config = dict(
    norm_place='out',
    parallel_block=False,
    init_std_up=0.0337,
    optimizer='muon_variant',
    schedule='cos',
)
MLP neurons of a small language model. Each row is named by its layer, matrix (gate and up: input weights) and neuron, and shows model dimensions 32-159. Each number is 500 + 25 x the weight over its row's rms, rounded and kept within 0 to 999. Numbers have three digits each. A neuron's up and down rows have the sign that makes its largest values positive.
Before each neuron's rows, "fires after" lists the tokens most often just before its 100 highest values on Wikipedia text that the model never trained on. A number after a token or word is its count.

fires after: "1" 54, "7" 9, "9" 7, " the" 5
L12.gate345:501504490500476492486491518520554491522497518517517500508507479489517491494483502491492528486504508513460497500526468477514508484517512510455484515510469467526497495490496472526490504513507505504498536469441536466469504504454505497516483452501532521516515520525527476463490534482474475472481535522490514518470546485491500461498499474497502498568515465494523508552500495479505494471485
L12.up345:454462490511484496461521515543516489484512509535463456522460461494440502500506485515535473508481501529493508521529461540486509517461525494532510544530491478529497494500483488502503504496492516511540520481491489485474470496500454511515501500487527578537465471473500521516534503495473536524477490491499526514481469460490496501491483532510541520530487508519476472500481461518481496576535

fires after: "7" 12, "ur" 12, "0" 11, "6" 10, "8" 10
L10.gate243:482509476486539521486478498506493515492484489496503468497497518481517499490539523513468505503501536464446519497536475504472521535506501484484564451463489515498512498524521469535531503521508517531488484495524489500515527519518537476498482506521493510451478452569498512504481504523501519531528471522518489504535514509554528488515453487511511523490491518490489494498521560497477461556484
L10.up243:531486478511549506488512486488497513467503528542489498519491478505488531501491524519502474480539511546462505505520511493487556464534495515502485483534457519484532481500480496502483466499514474536442457523485520500468491522514506489495499552482490482474511518470514528447473511492437525499528501501521509536484482502549489466476504506454489527530475556480463550528535546467503470512483

fires after: "1" 23, "2" 16, "9" 14, "0" 12, "6" 8, "8" 8
L7.gate202:490491476546501494478509508491455513503529486559527520497471478487529483496538491561479469467508513487473505530488472495516502498502533491474521500483471535513555487493482458507535514537507496456495472541491481534537545506498533419513533499493467506541513499519474452489523552538526506544481487517494550513464495504484526483497487487507509521497528508485484474468539432489474500529519
L7.up202:524466509500510502483461474484510474471489477488487543524514500517539512508508508473516463454535531477493541514507529487478516439524550480525486478509534528523481473525507523478535549562492468497497494466472518473536521523514520513484486488520527470508535529545487508519505509513512524503501492539434506489494525534530512456509461522527494498498527548527474513482487487515506479523506

fires after: "0" 53, "1" 27, "9" 5
L15.gate233:509518505522483535465524497471515452484545487498477531469524489458510485459453451525492521489511458486523487514490491477497506444516515524483457531535523500495508468496562511446508513481531494508518462500534493478504521472553477456471468534483463440514504483539487511468487510491522515489471492537522552491484513502526511479501498461520450464460519484500507499503499540556520482490490
L15.up233:570495526466510466492487484541523485534513513513489515528497485458487505488508528491467508508479479503479532480502440455532520517518505489457509465472472535466507517472516464475490508470505496488519525483550505492508492475501541463473514472499506531501500508493533492516492526546515504501502499515501484491517441454510452494533466505475487472525508475510539524524520466502487486498513

fires after: "8" 14, "0" 13, "1" 12, "9" 7, "7" 5, "6" 5
L10.gate481:500486546525520487497503526483476521494506485510469455511505498521494531531476515499502473512511559512484502513526494493527487447552515487490490468498501522541506515438517478492481517471508484495505523542505523506497489474530505472578441505477495505518511489522451506473492522545507499527477551510488514530473481489415505531492496491463471500527506504477489466489521514468493469480488
L10.up481:542565509502466467499504518504488481528477450487495504487488536441502516488494493511483514517484518504541504513507502539477520519483497496517487481476501489493497548504486508495481575489508519509487514485489455529539493489481519484506516492519532467528436475487452525502534503502480505495470517514469484485513532521508489549484454478500498497486519501493483460530507516483534491492505

fires after: "," 33, "." 18, "8" 9, "9" 8, "3" 5, "6" 5
L5.gate673:467523488472509502486498474502482539477482490520534510512514473484539533536472496513506508531520582495482543510498540488488517516503520504542535488453490522473486528481496487519484536516534500520484516527471511519527520519562475525523482541491486504519534511502477519484468542518505463501489511528425497538505472492509497536526501520513469497493512491508498513470490511495517526498526
L5.up673:521509494496514510519510493496482525510512487499467494535514550499568526473491530506533464510523550473537556493471530482495520536523521480488496481501496528495500505458523521557527537517503463511492489452493483485495541502512500522476482523513524453494475539492488485515474520516489509483448500517496491512496500470482531507516519506489463477510572533475521462485514503512484510501517

fires after: "9" 56, "," 8, "7" 6, "0" 6, "8" 4, "1" 4
L9.gate1:476515482540500494488525491535454503509494470472508502505473493564500477454482519504508514495510470498449504460492484511461461480484519518524489529503487509495535474497541522507472515472492492504519536495473546471514498487477511450478485507502507514487535523508535562472476503481461469464500493520466484527485515516519515470492505536506540521580531490477490480459529531492489486470513
L9.up1:507527515505511519488542457536534472475478544461456509488454504469504494509483503493513503542495498528491486531524500519498486507553486498528533467491464526490462483495502497506513512527497496506527471491492505496471466529520497526487518449522474491496555478487493478488487511508540513527491504506495511472474436448511475464489522496471507509482497489493499529496506422508491446500485

fires after: "0" 16, "2" 11, "4" 10, "3" 10, "5" 9, "1" 7
L7.gate158:523491478472502493475500529474435493485502512489483541475490505509514523474495525483481512529508535499505508497492484520488476513509530515503522502534510471505476514490543492508493497534443496519524562524469475492505520506512495490515514472472489510485513530511526566524515513467517435451525489533493553534513483505512524518477518539563580473532476451472543498478480462509524503471539
L7.up158:519494550454457502491521484482473522501458547528536509490510520491478479509486499512455497546465528492501547490497488473531491521494496491495526483470509470552470515504489508497469490501486527517510491511515497498504542521454509458459491541544481545509522444500549457525504496511507522469470489543504520510490455509462472569466548477458507470513506519501504523497503479470484476501483

fires after: "1" 58, "2" 23, " S" 5
L8.gate633:503489481519469529483498548453521482539505467514511514501537486513473510501516497475484487463479485519460466517475519511548530484480521511469549446480502505451538516532483472463499498537502485485493511552499462478486534486496523501527505530513502523477545530519476519531495510491483540552530539527465557495469524514522544434458500548479484478505503498451495517500467457531468477523516
L8.up633:514468511516471502504496513464453513531547497507498506527524484475515535482484499499457481511513535539481505541470492477501479479489494527488501520483478518527535492521501529503444514539532512469495500506509518491476553526500536500499506507501488497459489535490490517495490481442499501544491539488476541540445520497510496457479503518516479479469535507458506497512484495513465481526534

fires after: "1" 16, "2" 14, "4" 11, "6" 9, "0" 8, "7" 8
L9.gate466:531535524457507517519520541520500488557449485504505539473506534469492512454505468459459532509494511519534460526510494476510513488523503472525533494492527460539486526507519518500541500558466491497549519516505504505485520492519493490487479477472493498476516481520462537494501553504535531509518524504490487474502480507524497485495498483532528477504492480507483495471480513522505510450533
L9.up466:486471482542482502544539480495516521502535492529509493517486491499504489471474513505481534498481515506455535512495494490485561502540499507484455479484490514517531504519512473481474461492468466496484503498463452497503553497471495481492505532529528482512511541458513494503504477489475504500493487513512525497519508505535521496508503523468467500493511458524534506524542489496471490522510